Part of a small language model's weights: 10 layers, a variant of Muon for these matrices.
MLP neurons of a small language model. Each row is named by its layer, matrix (gate and up: input weights) and neuron, and shows model dimensions 304-559. Each number is 128 + 24 x the weight over its row's rms, rounded and kept within 0 to 255. Numbers have three digits each. A neuron's up and down rows have the sign that makes its largest values positive.
After each neuron's rows, "fires after" lists the tokens most often just before its 100 highest values on Wikipedia text that the model never trained on. A number after a token or word is its count.

L3.gate412:144157131133156105140132157124141129119159141151138141106148132122142100115142143133103126122105110134096065114194117179140131156156140135136191113130100152159109113143101103109163139114115137107106133088118099136139106082169112109165115114131093118094136102138151135145136131144126143129135152129107131145157127130127107108101151158144149108133142135094126145116131150136145093137122142103099101116128155139149138102143129120176101097082174134088155142144163126147098173125155152129141116132135120128160115134135122148104083134090145164118057109160069187100161115120137161133116141128121157159153122126132156098136130135076114176123167127125172093151123123148152132133112143137165126090102125176110108114129128117149067116147106146151089106145139088121130147127160101
L3.up412:166156105125128117192111160101145147131121149113131159117086168139134087122139142094128122109137086118120117144183158145151130160134125141156127132079119135127153112152072137080138149110113113110113119146121098107119146133136098111173123137093085133107132118110099100144166088138159151128127129138126165110135124181107131130127137168153138122123146115101168136083132142125147114136151084101114120111138117122135139107126101074134129063122135077092166100164102143075125166104121109152152094150113112130149129145109182124109105140086118138109085132161125133117160140127128101140159132109165153161125119112156168121148128133075116156086152144117173072138107142134132165157090134138133132078147110159150116153112128151113085108122148152121157111118129112091138118141118138
fires after: "." 45, " |" 26, "-" 6, ":" 6, ";" 5

L4.gate1353:147136154162075137139139139123175117108142098136181151102122118112150126099083112131143156129156139096128173132129175121118138115125106124087103121157143126141109119148131151103124090138121117151106130127074165117161106123093137125131174113115141151111115139095155118123117160110078168159155106142110126094126113156127132177112144132162134106118134105108136137131181129123152145151151116154080140150157142117164158114125101129144126137081133138120153128147126191149090095112119140115125129133151111120126144119134105132129110091146133099135122143113137130083112113135153141107106097152128103111116130161154137087103122140143112139177105095131122136118145150123154127154138122149135180130117148133107135112159150155114143120153101120200132124155129187112147062100180134
L4.up1353:133142167103111127109156121143123113119104148124113168101140161120144127135127165167140120150119122117098088112115146143098121082143130153125111121153093140100134156101134134182119098125083130120132148162112141164161120165143149137108130128104121110181153119145129154098113111114089133142092128116169119166131124134127060151092111163144135118131145121115122094150136110096138095165119131123125124160125145117137169144160157153143166093132123122102120127154090126141158144152119103101105135131116122147147173135068115124173172132135130140080118117170151145124118113171143104130139157089119126132122122145106098131161137138105140127106140120124129104131125108139149144111137164094119172093190151147146134120160102120119166122099124147121109078137135116139172101111133129
fires after: "." 49, " ." 14, ")" 7

L3.gate633:139093149085140131096081102112132130150141125124122138116089100156148115149098105167127149135134199172152147131094089103122179117106116137139113107129171109138134151135145137189066137109117099126136149144138154151073147123115107145122152133147141105139145132153112143183092170104138151145120095145118133129142100175156112114100112150117146132139097114121146138105150121177173076112161159119145181129101118131181158136149112089152107136139118090136101108147150112073140168150131146128111151132130113140129134144130191147117078118121134125135124165144119168094110150150151144128122108066121143131092136156121085088099101131141101130094157132130111135125129169114179152140153153107139120080086169119114119129102124148094153118102150141152136136151144132158162135132139117
L3.up633:087170157154094167145111142087115104136164130137112167092143080128106108113149168153172102123148124127137135157119102137108101089131122165112159161143107154188139091112166081137105119105158116149132145169136120102119142084113117135119165101083175190096095141117070128134130124092109111089119097143134120134115120138121135135084124166125129151175159112128155124120173056111152121146105100112133117131140160140124115111088133138143098124143085153174165109112102106152138112139118126133120126136117111167131154151113165140161163132147145120107137186133147122116124164126130095126142119104110101145113120143134125143139087133140121148151167078098123114109160143147128118163125133101127135140147105125143124148171080137148119149146091157150107143147140156166101131154115116
fires after: "-" 56, "  " 13, " res" 4

L3.gate1187:107152140162121166164131122170137180126107120126142136123108111095089133102120108101102124072125140178124152113128134170158153080131124151109090119166080103148162126101131133123090115147088135136162160161101119130170136155091081128114121150152145122142134160135125113150105088152102150093120151155096127123191130127140107171081130153080138099101129127078082127118113096149128123107110124100150152113100144110134103123137146154119093135134143166170143144109149126105117141157106164131172118128155114123130129125147095127142159192138161160080186148129145104126126117088108090083159120110119071122100159122138130150128151132107094088098159134110104121103172130163122137146129149096117135098133153094131149150084117115139104102147104157157115121122118125122164142113128130
L3.up1187:135144117098134132148113127096109105151175150151165182127139131107138159153111168143133151144116135137138135096068125126107132123162180144156107094113138159087091169103161112167097139143122129086104128150155130163124116132123145127121156087122119157129119108150102105107126171107141127153116078118132113087159107146153133130126152148102143169136145175120148129143125099140170112149129121123084104157133134133128165120129115135135122100145114121104147083101089152147122119120102136121125115132127081138103112164128143170113125191124114150145112088157112135107109146122122130128173096141135136183165129126131172159169134123151169095091120140130082180124139097107125097110173193129091121111135119087082118185141152136162167098128088113082124126140112133133169114103149153
fires after: "=" 46, "." 27, ":" 10

L3.gate996:155107120141125134151133126111112105139113081116158152137153184109149158110157089118140148068132146121128194083102141121129131128127178134115119124160109112119128172154113126138148149125119122086138168128153151116120185118105111132091115147141166138150112116190121151158127097153143151124106153159091130129129136140121122115112126154112102181097125128110164104128148088167166108107144108137179125127126132123139135109130131137099102133105152108134116073140188147157102129124175112103077138148150121105091107127081139101105137109120117141109096075153126162128125109094140132149144118159125127136095075126128098155131107185114123141112127159146116158164146151127150141123067125137122111130118119137128109094078116145145130130142103172104150081109115154136149132108139122
L3.up996:135159146103085148123098066106132128150094074107157136140157157097137109156136141082141160095156129179129120092138137128129128143138161121149124137163120148097121140100139129191133158136100163151071147160127128125132151111118129105097102122160151160164105143144160099128134109149126143133165169124111124077111090156119112065113118147117109165149145098163156114117117117135157136169133120153129125130149091147138152138133148109082093118090182100118157096171131116153112160122130129096141135153118130117113100184098107113116137111102126140100133151123195169125108121110139132145139158115134113116109093107147116145125100139112152184113122133116168132135105138125162152148140129130139162115146115165140141133098122164136129140129112105135119087171100148129120128112117079
fires after: " |" 32, "|" 22, "ied" 5, "eri" 5, " det" 4, "." 4

L3.gate337:119113120129124167156140093120135127100117140116072125159153145108132106143138114112136142090160103157118151124149133116135175120137137167094107141124116138130175129135121118107114135148120147154124137135140109106130151145122119124113150137144122123112149126133133125128174120109139110118102130138108126158093167135099100108126133132123106125111104117094161124078143125125138092148104173109116117111120132134147144109151103128154137095129132106124137134127132176173139190138117137110128115149110079169143091156152085137161129140139163157145084094142137155139098169128099108125150122126108107116156158082140157132108132135120101133121110144128088148115154108155130144160159119138128086140147140128114149135160123121174129108164100129160158077115115072088114158112143107
L3.up337:085135120160153135063106147088137109158117160122091100150127198143125135144153128147126100086140115148097124108106103110075142168163153147104092132123109170127189139138132150133109123151148155087132144084117146146148138117096166101123123102114118157143111124120163098148149173149131104112118129106107159089153114107113088140146117123146117146116120131154166165133163133127128141118134138149117131087113131145128148162106157155139154115115137139108170107149115119160126124144119088123130118111111099123160137163142138117139133145170128179141113102152105145100101159118117112147135154110158115133110141101125120149147096131142123109112113118108094157105162094133129103125078144164164113133127132122111116073150130129134107146128138148125139115135137129156120113099120118
fires after: "=" 32, " 1" 20, " e" 4

L4.gate582:111121135167148098108152127100124135126116129140132100107110121101099106168097111124122105113086108134111142150127120155139162113109182140134128123139130165101151126149111134111129127114108154113118081155116136142149129126135119129132112155152121165122150105122144156133131132116125108132074145104157168083142136132116145085103146142115107124134148127095132151144148111170111091112146103090138114129097118106171131163141070079135105151118173119127144105130138132135143168108121141119121128164096103096101111122134132119139143099131102139122089116143107100112161165148066107112149082097110145136163124122150053120112105163115155127153111060083121126101117137124112120130149139092159116150151113151141109121128147076155100104099113112125174101120111105138113106127135146
L4.up582:115121133158117193101131090134155095114125134164131165126146106127123122120124130135148090082127137132122135159126130144139133134111173118107135129164122125163158122158127141123114109123132149189094152139110138159110097110155171131115126119088114133124102105118079143165058150127113159130143129139140126086141136152150176118156134170118143167158097167116118139138138115109107159116131164130138138128136130129100130156161124090145133124140110109136101145112125144148162132128146162123105085077125127135108109142099147138119086078134152134142111139143105074104127128114102113146122112126139125104109131108117090125145122114124129126145126124150128125104124090127106118124138128144129074136145121124106114132139171104092090137129131120137150129069182112126171083112093166
fires after: "=" 47, "." 28, "|" 8, " |" 4

L2.gate727:118144144118128178142135121163127153112096166139142061100104145116135110112119147101126106106055101088114157136108124169115094101102124124120166133158158099133131138148146109145122127127112148108157153119188122118115140117124148155097139139109115147156129096116091123114165163115137063125117156125067121102101131133117131090122090167113098163100115130116092178120105136159180139101088155120160141111141155132146134144126126152077143143082157145104166075112142134136134087163107075145161106130119104143145144149130157123147144186165105130181112161106111158114132089093154123144133106081126156120135112174111147138140078159131148151144113137092142145130137095178098112123130162118145135140077091142112135124153088196149147102126121144132134127089131155126154154144128123
L2.up727:134171082149086119139110162076135148126079155152141101115136117151133115119099073098120162110106127138125115148113128130116164125130076141113147093100129117117103120131160150110101139104162129115101109096133117134075142144141108101147100138135122153142132125097135107126163150139134140118139123156143138139151167097162131150126167116146143108108120117114156118090145138135144137127141156143173141108098118106128163128129135140173155138146130132155110151134102121104122163140123113148089125144132079092105129071148147075141126178141106160143159130127098178180146144133173152117086138151094153143159122143141158134137151116150155094136093126161125168132132135079157151182108116154112167108098118143117099139112104124124160128124116135160157106172127074146124116125127132
fires after: " (" 19, " |" 18, " a" 7, " −" 6

L2.gate808:124134124191117147142144137123121099150138126119132082133121098122126105115160141162102101128084079152134138153131130126154099098100135112090140148163085101154077128131115113161138091109145139112145146121141085125140103172114147095137144097103146132128138121138143168114087190107112142161161172146130124142169149132066110141146142183139157073124121163138131155145112137119144147110121160144142122146192134144132151122109143113137126152116134137113120152142164149154125153138096144116098149115151141134114127125150101121132125152130121124150114132171183180139135130145084123159128114094078137119065134151130096121119130108122136117077181094135128116102177149151131130133155137131104136101106108136145079146159154147157156105177105149148124138115112135112117161093125139
L2.up808:141151127116128151150108139159185171136120152132119130086126100151102156144091182151116086091105134138125129102130137129105147171130118137108125145110096129141172110136086108130117152154140120117154100151154125100124163110110115105153120135091103133124091147111123094157182137109126078128097139096104133144131141167117100097133122178123119095153133071171132138134122104124138162122120127128133170123068117122148097134157158138097161123123128106131113150150103130141131079120137132116159137138087127178106131154083136154140141160151078119168122152155119099089122096143179137149105127131141100093103086123094138128131105088152174154094132126107159150128149162109123150150142167120139110123130129107142122093140126100118116078150160124160106102094134117141143129153114122
fires after: " (" 30, "\n" 15, "." 7, " \"" 7, "-" 5

L2.gate841:099127129115148166153122158150108125105074150127107151161129158150105099126119125109187054128127100131140150144144146147148158124159125149115119137113131118120146124166117136141103109110156092140160105145111128137110106153141125151107101112104103145131167106140122129124088152150117116167182137161156160117131134138091119117150136175148144153129130134216135091146128156137106145111094148156159121150121123124084147109172119130145116161094109119108140104150159137119098161140091095102148171120150171123148097146080097083141133164152139182137157129126145126151152124100104104095117118098129124132123092143106124140089101098143099131145167082114134133102162174134122151127111150123123154119124096122096115128148087120148160134127181135107071136130131091117132133141141091
L2.up841:164116111159125112093174169168103167160104163148149116112107140158127132151146111118109119153136181148109121123131127183098125099094131120121092147132110107118125168100105137118116150130116123121146149072139127136155115139152135149034136155095109114147087104177141127132099111147124089134117099145140132100102097169140121071149129132126105138118148129103127096149160140125075127167125135080121142130111127141173153130097109130127144110131125124190127145109138121106141161129128170166089118120113122101115135105143163137113108133144079075127160125127108119137164127144149146135126156132094143117148117126161056092194126160169153098103110135122121110154155154109150117098119094121130127092138123150129170153132176095151111130174162166147116099129113149141155106124121173
fires after: " +" 15, " (" 9, " Ed" 8, " −" 6, " Ad" 6, "(" 6

L4.gate35:154113118111129143121141139120154103134109112170164126106127114123121141108118136168116107130105148150117160141104148172163106059151119124083098100079132137150127122147167159136136143134101099113139109123140126099136105139115143111107138151138120102101131150146120160124070130127187102104117127144141142127152087055141156112131138107104151122151170100143136153159159155177126127133151155128101139122102178151174147129129107138122139172132145102142166108118148124095151102145144112108173105165146124166135123162149096113114182125129118101108091127155145134144174125137117144085138111131148160123103146111145144149099116126083113143155138170163125149128085136101143091092105140146117118124126091148147159133113130108102140116153096149145110160120168125119088168132107140
L4.up35:149070152097142129132138089113124133128172062162156133143118169134150132163135189141146143145119111104116121125072149145122126112166122105079105118069083111146092112158125124116124127146118130115107140145158183141130142143150110129109128163144118074132124124187087143101099189086164125132135133128115132102130066135130159145139128134096192123124092107128132081149139111128126146127161140142125110163142160159138117117148091106142169146135143097130192108117128143121181157122155122107152159181153144132120085172148113108133121170150142126130120101155110131176167132117162140113132123138101117104080176182162133141089113120111140113094146155148153137109090154120110127144125088118088172096131135120174141157080143173092130119188093123165123151133122149130112133150104147
fires after: "\n\n" 97

L4.gate92:082139093129093145169103115139139124102136108071141139159164121095112135113158117072138106121098106095108127119121116150123146122114119155103151113122101143146147116118109111116158141119138133141172158122098124124114154089128133111120150130104112141147118092125115105146102119135086104089093180110137125164130147097105132133112153066133118128161104159132133088100169131122104157144137150132118161126112159144120153117146079089115161134122140093121103144133119130131093125165125171137180122176117112120118102164129109105116132138124138170121150102134169188142126110152106189113141110159129102089113119094081114134119150163140162066088149136127134140153102119153163109131084104137129133111092152120112118115146126113121187140141129125140124166135122207092148117148099168
L4.up92:135109120162126132081130140148115161137143110169171110116122126095116163136118126120158141179138125089129125123116133136081128121136154180155150128169082069128133109084145125130137111088173148087140163119155112130128089142142134139154138137164135152124129168117166133124110127135113120093152092111141114115166100159123055160112108167105144125099164128118123148149156163145094164134142139146128123106080116099129130141130156134151130102128169143117102143102118132131128153119146121094126122158120138157146101143103130131124180159138117139134146138098135133135080112138119132115132117092135149096113117145124144121117118148116112116102120087129125131148113100107111098097146153170132118143082120136152144114138094115143133141151109160109154104137133104124107122077137113
fires after: " |" 34, " 2" 8, "–" 7, "1" 6, " 1" 6

L2.gate459:110098141162141103172125146128152107148116158144151114143136116147154096149107131104096135127127152112168139140152149164099134092159091118112147146122137085113134141164100110108151117105136125094085147106141141147128116134147156136140135118150129156106101146106137145115099120135107125137107147107127135127119102151111123163147101174133136153137137168112136163078122098160139152148138108123146168108140142137087159158130119114150139090176172163135127149130124164150148159109168135149103111152051131149108142127123140138188098127155124131123120108145113140095102123132160097118112123151142092138144132104132148129127173104120132099085144106152114179156164095128160100155147141148109145179130094152133124145149140136135081096145117173124114103128098159117109138096139129
L2.up459:140149128122139103096110113162147138135156132129113091103104174170094111128136081143130095119168132194148157143092157089169098115113139125116178162091158121127120108149114202161114131101125113137099117093148146134126140112155150103129111111162089133146111102093125161126128106122153165150132124124107160165105110123141108165144105142094133159113148175110093116156100125146110157126162167094151106140113145150167183111144126150206141104156115112121141150157145153094120111146120098118163146117098108142159123113113093107136133107137148103154104166160141150135128177103154126131173135129135147124117158136093102151151161129123134127109167212081119145129148102138110129158114148111095122077166123146087162163120133095128119136163133135134129112122101117116125141106115124
fires after: " (" 20, "-" 14, "\n\n" 11, " \"" 6, "–" 5, "=" 5

L2.gate229:118177120108132161120124134158134128112140146117177134152134161140116137132139151138134112137106098108131158142145144110135082155134078131170146118137116110077159134063126171122128132117159087118135107143149124125152109128122128147153123135129137100141149106152187156138140128133142141121177106108127162130149149123160130135112120127106122135147114088152132156184129114122114126145132141140143152159117147159105161144127138144162135124151145147129141144156124093175167105134146131095111123172137133111090157130142142137092092170127163153149096133117166088115135120097095130136162127169087127099113143123068132149131136126092094125102142138122157100113106135153119108138141127099103107095152142149111121131108128130138100123059076125126155117098076127119122142138093135
L2.up229:154114132123134071133183137138162152118131168075134158131136138141150123133127101163118138161142106092115103142116171179094158197131137119140114102122094118137111130100144140097139127132119117181119107134114082146129133119147125142119127140148093131086122141127169115156112148133091130117127093141151133147130147128098149147129147136159106127146124091141166093160109135155085086157131134138162098094122148128135146162123099144129106140176146103151127135103116083146126125121103160146162114100152161139073158083187103138134133112100110104119136089143122107153093102108121095135155124092146145145092140113183132098120098128144140106103146117134162142130150185176088160119145127123107125175124125167121148104097090113121077072128154070123162096129109161151126144116111130
fires after: "R" 14, " R" 11, " Ste" 9, " Bre" 8, " Rh" 6, " Kra" 4

L3.gate525:135124132132127127184097091127151143150161138123138148094164126113085164107145102135111156112134116159125115078169143119146153127149119145101140132159096101157077122136125096102147182097114114167133204111140093114074137151162136126091149104107084146089124123139137114143125120137157160152104177143088089111125122128078110157140149136137128107111116116087131096111128128126162158138145127133136137152162169125148105146154152106156144115074134163110111103131129140141082130109085171139080128106123152128189103115080115124121071073117103160113119121121120122153145114123139162161127137150147111130156098115148129146159088176136120144114122146145137149121155106132134121120090103179152156101156150140100124137151126075135135126148135110156096128145119137116196125128134123
L3.up525:078093169118135112147136150140179126120137132097153141122120119154115103110157125099118149152108116117123116065144107151152125125162144126111061109112069129102107146165125140165097144147111096126136171099130120165149157073122121151160127124108109151163157124133151107133128131079143094121121139113095120160154156138088112155104143148117128151092108116132131134094123128152118126127180112187132142135119109101119094142117105122080136172107104145135124163169097144145113108200112118077157132108138125133147113143091132133128121119086137124117148141152129157112154085145077144124113160129134124156149145154154153093147139113104131105152144144094144126120110117145098147097106098118102146111075133152134138131161097121127106123147123190088118161131152129105111132132164148
fires after: "," 33, " as" 18, ")" 18, ";" 5, "." 4

L3.gate889:134125097108122142160110109154128076112126096140142130122139143117124171142148179128114148098148116134106118105135144117141156108135159122140120137199096119125145118114109116093114117151128131118147089131094153132188113101156148130153091137152145105137127115156137159131107111150119086100155142149109104099104079159156159125116104165141112156154112120149170121146108112131141117117135170164155064134140137129149138112121152087102089066131160090132116116123157124155089161095134119101122145110151155144152179157149134155107133121125079146138126088146106137112116121103126143133136141135145118145128128166135132177162156153150139139112128151165187165096115122137081138164080143084077172076110141132158128105093114139155127137131125179142097131162135183170120102093109091
L3.up889:118159123146107171145133141123148079117131139150163097140124181068158126162157126081136121140142152093101136085123111135105140151108168138111103109148069123108132143094125113114123149159112116129117121151125123126153128141134174111127097143127152138145152145148128126136144145117135079177153122136118140085049110148116108092083112145108093145140113131115143095132083080100137123146115171161174145129119133100111117100074139131125104120109138074134100106153160113154113124088144143079133141152139141147129154132139144189126112163136095166139165129128125124135114109151135145127142112132147109105136092152090132154135130125141139119120126161141131147088111128155082128112101125123113158095150142171175126116141124107167157074130109124141103113162148183149162119108092125
fires after: " |" 30, "|" 20, ")" 13, " the" 4

L3.gate1242:167101112116117149118102119127128173157125113132102152129124166137116150128093161123133150137136101138151134090102167129114122147129133176086123127122140098133123122080105105115120132087118129167119198160089084087123120107127132148147126123135095124127131107161155159109131113117138151122100183131078116078137181123087150138153093114114127105144134147127142093154165125115160161092146104103114133190092127147102133130122107150190082068055152140124156088097123127134079135126108136162144177129128123119136177132109077166121088107138100161142119113128137138135090152078125137169096132116149088111173087124121102121109145160087105104148151119123151141143100135111144141131142145152097112138185125151141105135148123084146138120119124159135149107150093098113113144062119092
L3.up1242:124170180137125078151159127140168151073087133088147111144117098157140160133102141115110151146115172087135165129105119127131122103154113098103122115104135090143142157139134156079132153104100141131146120127157135157106130134130154118132171120138144160142146146182093110109152102130158145128113128136118152138087113134172130093136150130093132142158142121156130135137187119162122158128171084140138196077173139159123153118151121122116098135124146110115093143188150105135130125137125109116129148128087130110122141120135101106151101120090121100083124158155110124160136155180136111164147124086109131133055148150135118092125130140130153140123108177142149112150123144078139120098167099141107154123123142125119144102108144142107138119159097128099195129136140172126149130103145161
fires after: "." 35, "," 35

L2.gate483:160128093168123194098179118172127144111110161138117079133135125119108130163141132117096082110097107157125168123149151126126165114075151102075147132137090121121089137120154140080105144138117167148123143093117135130142129159150103155192145110063169128101134171095147114124115140123105132128099144135126145123118133118150135126127152146103108171108132108117140133099105118123137114108125110109184180142109098169087138155108100137113152158145114114168170126118155150138079116128132135121135131173162111119118114127110130127106140113145102161136146160125114101140091121156130136112130156138131123121144116116133117160152102118129118066128097147087127146116126090060158146147156121160132166124093145114134153121118130159180150131170092147164141148147104112145129106120121123
L2.up483:106136148118137144129112133103160151103124120115144133139136109149100106155147120091109104119143112102120168105139142130121156120131134135080116146141138090122148124102105121146167141150113124158116148127101144145132182121133121104150108113090092109097144102151152121158144133111082126065149126108125149104111079120128166118114140134142123149147130135135120130140132173135167125107116149143157139132141164130124146150137103127126139132150126128104146141116133168134126133142109091088141105130122162126132128113136143106152093130142137131129165152109101147165133113148054139116145142103141151120125168141162143138124078131126122100127130119155152134125159132128169108098162103128097168119087110116115119163083081151124183137149122148103126073141097103126120145119169090
fires after: " |" 66, ";" 7, "|" 6, " +" 6, " −" 4, "′" 4

L3.gate714:143154106128101142140102110161113145192152094161128130108135109130113115134192116093115130153128068100141118134156141136126113083099115127095155113110112139127081130180136159109173139144154096107139164133138182133135115111112125141101124110102096124163107147104160124165150125108158131133124121126118130131147127149137149156099117121158123138102108135109125149195144172144085120113154098125128128084162160118092112173178145191149094137132132132135126202120108166121123142141113090118088139094069107119119126148133134107142135151151121118147139105101084127112149124153132147136141104103130181127107124109102133122106126114157121168118149142121108102099061140093134131111092123121108103115128154156115173132142139144128137105132074174131150139100155085103103155126139132
L3.up714:130130155109143082133114146077125135121143107089121082111115108116108177140109095148138123108109163108102070120096159101123155122127155082130135080093114164115142149094077089166100114107157121165117128131123104115084139083156126152158120093106159133144137114172103121112110167112149137188137171146140120104116120099132118156126122122127093140091109125079173115143140114123124167123130126086130075140153153119105155145127130164117100152128160140155147111139134129111106112090133113116139139154107140062128106109124138083110105160151135144162120103141149132131157140131135119109123116097106152137149093143128152137147133155143144082098101152104134150103134121105159141139136139161188092120116122145101100165139119149130121127193099082106079103148122144112100115142174067
fires after: " a" 15, "D" 14, "A" 9, " l" 5, " A" 4, " Sl" 4

L3.gate1090:116148087111129135137123122107165112117087146144123115108074123138166098169130164155127102131128115139124098113108114107086176136122139129140134127134094133123117149120132102098128109130116173147113092139118114168084082071150102183141139116108122122160116156155103172077145128113156155117125189114123151096142165137138148120143123139113127143114120096096160139134107126117119153156128105094165193159140121162112127157121101115124147109139115146120131171126170119123103103102153138113141109125152136138151123126131111114119141091194095175120151142156119111144115166150147144133133096114122122121146114147100133122078129150138080080130129135142143104141092119102137127148118168133119141097087121116150156113111105145143076148104101117137137079121203149153182124103124103
L3.up1090:135193114127113152121123163135079108115113091101123138121103111143135122134152148112135109138151097104127136161107078108106142121142137159093159126060108148128130161087096123122122119134105120173112114130115135153084103095111141112193117160087122115158097078148153168110106095130140138168145149142123172083099158116095165095136133152121139148118143132145135146117139114104125132123142107120137181166090135114122118131139089111120100125159119104111132097134146144131114102125150116098163085134141107137165127110105145151133160118125095156106118153156135160144122138132120124171162116120096111150135113131121112131116186117123149120111120163173115115123163132122117160103127126133123145108152135119128134115093179116121107093112097092136124100149154147138080156148114125
fires after: "\n\n" 31, " |" 18, "|" 13, "." 7

L3.gate602:129139106124158134122136157156148147189163146170135158134123124134111150144119116121171156112151125105129162107119132139134095158080154125127119117081182096142141140150061145110118126132177134129127115107133124106143142096134128075115134131145083126142147176135110128114136163135127149156079139117147162187081075127163144129160143121087109156173176160178120132122117118124130155121164133097167100124169116114098103131149152146091107156150137142115120168140139098156123111164134099113108139112156114168143139180182117110172146104137141125173151133117152142104161110101089089134173139144136116184128107097128114109125154145153148156136101118135111097156108138128131113098148162137131124138116162120106099107139167160129129096099119073125158118128125106145135161151113140
L3.up602:108131100180126108136168115159132167138121109137134094112125116087134121116100149098153152172102098115121144093084182155156162108145156178132093159094109111092095074170144161097141152084129094127104135129153097119120124151160131140094075133137112102131121144131079112199164157122090119140105107121120144155110124057141125127084080163119103084092145080110114157123096112126147118104148111145165107129142119095091124142142134148155080113125168123085125118147167074119101148152166158125133127087126119134101159154139136125139118092100103141165143141147109133096126170158139116135165106159081117160108110142099157083126111121161148128091113166130145087128111116135161072118111149137128115153150129121144090142112113162067130091130155100125095111131138130147123118162142149
fires after: "'" 16, " it" 14, " that" 8, " which" 8, " what" 7, " he" 7

L3.gate416:169157104111132071131109127104151116127132202079092144131133174111138141138123151147129089107134145081125146077115148187134105140141130132142119124126154133109142101111117147165124142095102151106154167143097144110115131125135142151085133111137114146099118115128099149148126110118127160093155095132126122152115139110099149097123118141132164157102138119127136145143134092098111148133157098128139143143132143116138151111172118125146181130131180174155104091141114091120142126148105110130127120140182093119120120101083149125098112111151095153148118118125138095109152132132161135151164117137100135151126129164129121160117113091136083158110177161090143152128125164167135144153146136116120111075137112085117129114139105143124126148138178111124166127114096095117131132143133092
L3.up416:126140120154123111157100143134157117122089088151157125106133124161115133150141159137110124095125092120142141115099129138117148161136103153106096168103092129137123122095102141121114161116121152149127131126154147084133092104153107093125175076112154134129119127128097119123124141059132124111144089146139121143118122116177113091132099146086120102148154096143153118158146109118135124157100182146130083083107133098097088106130124101111113094135122134120176115096104151125147125159153082162108058127164176171088083140115156153152116156128096151092127110163129162123128108143171137147092100114179124163155122144114126128158103144069145140102078147143100127150162129139112161118134172092114142100101128103111112159080173148093101125167170119147155120144113125145125151189171131
fires after: "-" 60, " in" 12, " under" 8

L3.gate138:121129143125137161145111147137169100123113107127144129120117138121108126101158165115085134115113132127116089092130164110113159075149115133115120174116124145050148159168148116126151079111134118123135139128142133135134088138126123157122131147133105072163128144133135117067186155122139168138105128124076083145138126113109088140187127083114107084095099066155183112123146147118110125144132178080148086143114098117134162158171108123125116121156134120127142117118156087105127126119119112160132147130128098134123091152102167141111123130118160153130133134150147131111146149157126120157125108100141141129103127153097102091122112204160138101120104111158158145147103146090120122163122153137139115119100099165136133120104118122130160145141117149138189106101113107084133122139127144
L3.up138:113105137160150105105139138150144095151151122157096123148137143117094180115166086112124145134077145119108089100117165091115130131119164118128146165157132176115095163121165098133105104148142138139137123161177089144124105160138147130115109166156131122177108117161158110171140101147130103138129087154118136135163103167108123126144144129155147129143129141158162112086101130147133098114108143082122117108112092103131135147143136165114115144137137092132118133102114131149128114078141081114134161107149135171136140157133159103123125096127088138133144156134117115154142123103127132116099081136133095118131150136139140072065093156127119123094150096093106136150110104105106102139127143143146105144104120098108150140132142134137135166150176134130153119121154157076139094120107173
fires after: " 1" 23, " 2" 16, " 3" 14, "c" 8, " 5" 7

L2.gate106:118113092128110134132139111122134152167138134097199087149105101116109128112128135144097140154162134146139157149145081153090112129126172161146147121100138146132133141125113154151099114149153143174111125132113160158140131138160141173134141125128119168129167128124154095145127097129149170111096107163138152114140172121126160115156129077132125102146114119080096102147121106120106138142143110123158156116094093145086123132176118129115145195108086107144114135091170149139090140097141121130143123121141165122149084101136142117119129099095162127103182139117153143096129168135120159128143133151129147100163127152095106140128099118157121098086132152143164121114125138132135140134065146146110121149139176091120130149118110123090095071111122114168163181140116105145118163124147107
L2.up106:080156118109105159153119083081120112106127105095128117161165133137157135117071111136119176172116168141134086152084110142142161110131148130133101185078149100117127123108099140132126167090187116152091147132124142137155110113137165126084139102093101177138122152153092088136160104132116173118069113105110124156119132147089155098129112096165143122103157122104099103131136120123111090136163166140143119123157142162126101127155157075082135130135107105120139142114170153116144132091113131120101130087141092134119099121095138136100105073132138147114156124130141101081112146102142147183101161111122159126142127081138152158153090110131128146091161107101077125131137148153091140152104136116099142186107104125125112136130114114130119099110086148128114151138164123120116129128112175
fires after: "T" 14, " Ta" 13, " t" 10, " Pra" 6, " res" 6, "O" 5

L3.gate574:097138173123117102126120110134109107151132114109144146156155128072137141177137109119087120115118128139139148149178135132149098111129106141131143104099098098116122123122112127155106127199120155124133125147111166160132147160136129122128149110148109151106141150140130143113105107110162107130156134162129100127112092156120145088133174149140145117130152112118152150166091102126091134136140099162081137171145167151102143136131122146139103133140159132149123117111121141173179184068161101098141087153107157099154127136129144172127176106105159131116122123147126128116126123152119150129105125115117151099125166205106135112131141120079157155139149176156164135117121125138152102131122172105120124136133143116130098085076099144175163139109108130122153093127161151153115124168106171
L3.up574:123131179130168132142077174135150106132160110160106104098104170123092137121122143140097134108143144094140141131147107091095107123123152139131095103095154153146152143132119128124112116114061083140122130154130142107164135117162083106155130124153087099143114128135153125148133133137096140129097102133132154162119118134170158173123110169085097184133142140110147103095130129132132115141116189092126123153138117177116118119079146140076127145143137110163140117122131172130158121140138130153133098103129130129142105171180095119105079137143147168113119109059131121156097130098156111150210137134135125109089131128123104146177165140121125109104092137093178181125105141069129171143101133153118120084127120121139137125125100137149133127119091147159140129128171144188112117145117146
fires after: " |" 36, "." 28, "|" 20, ")" 4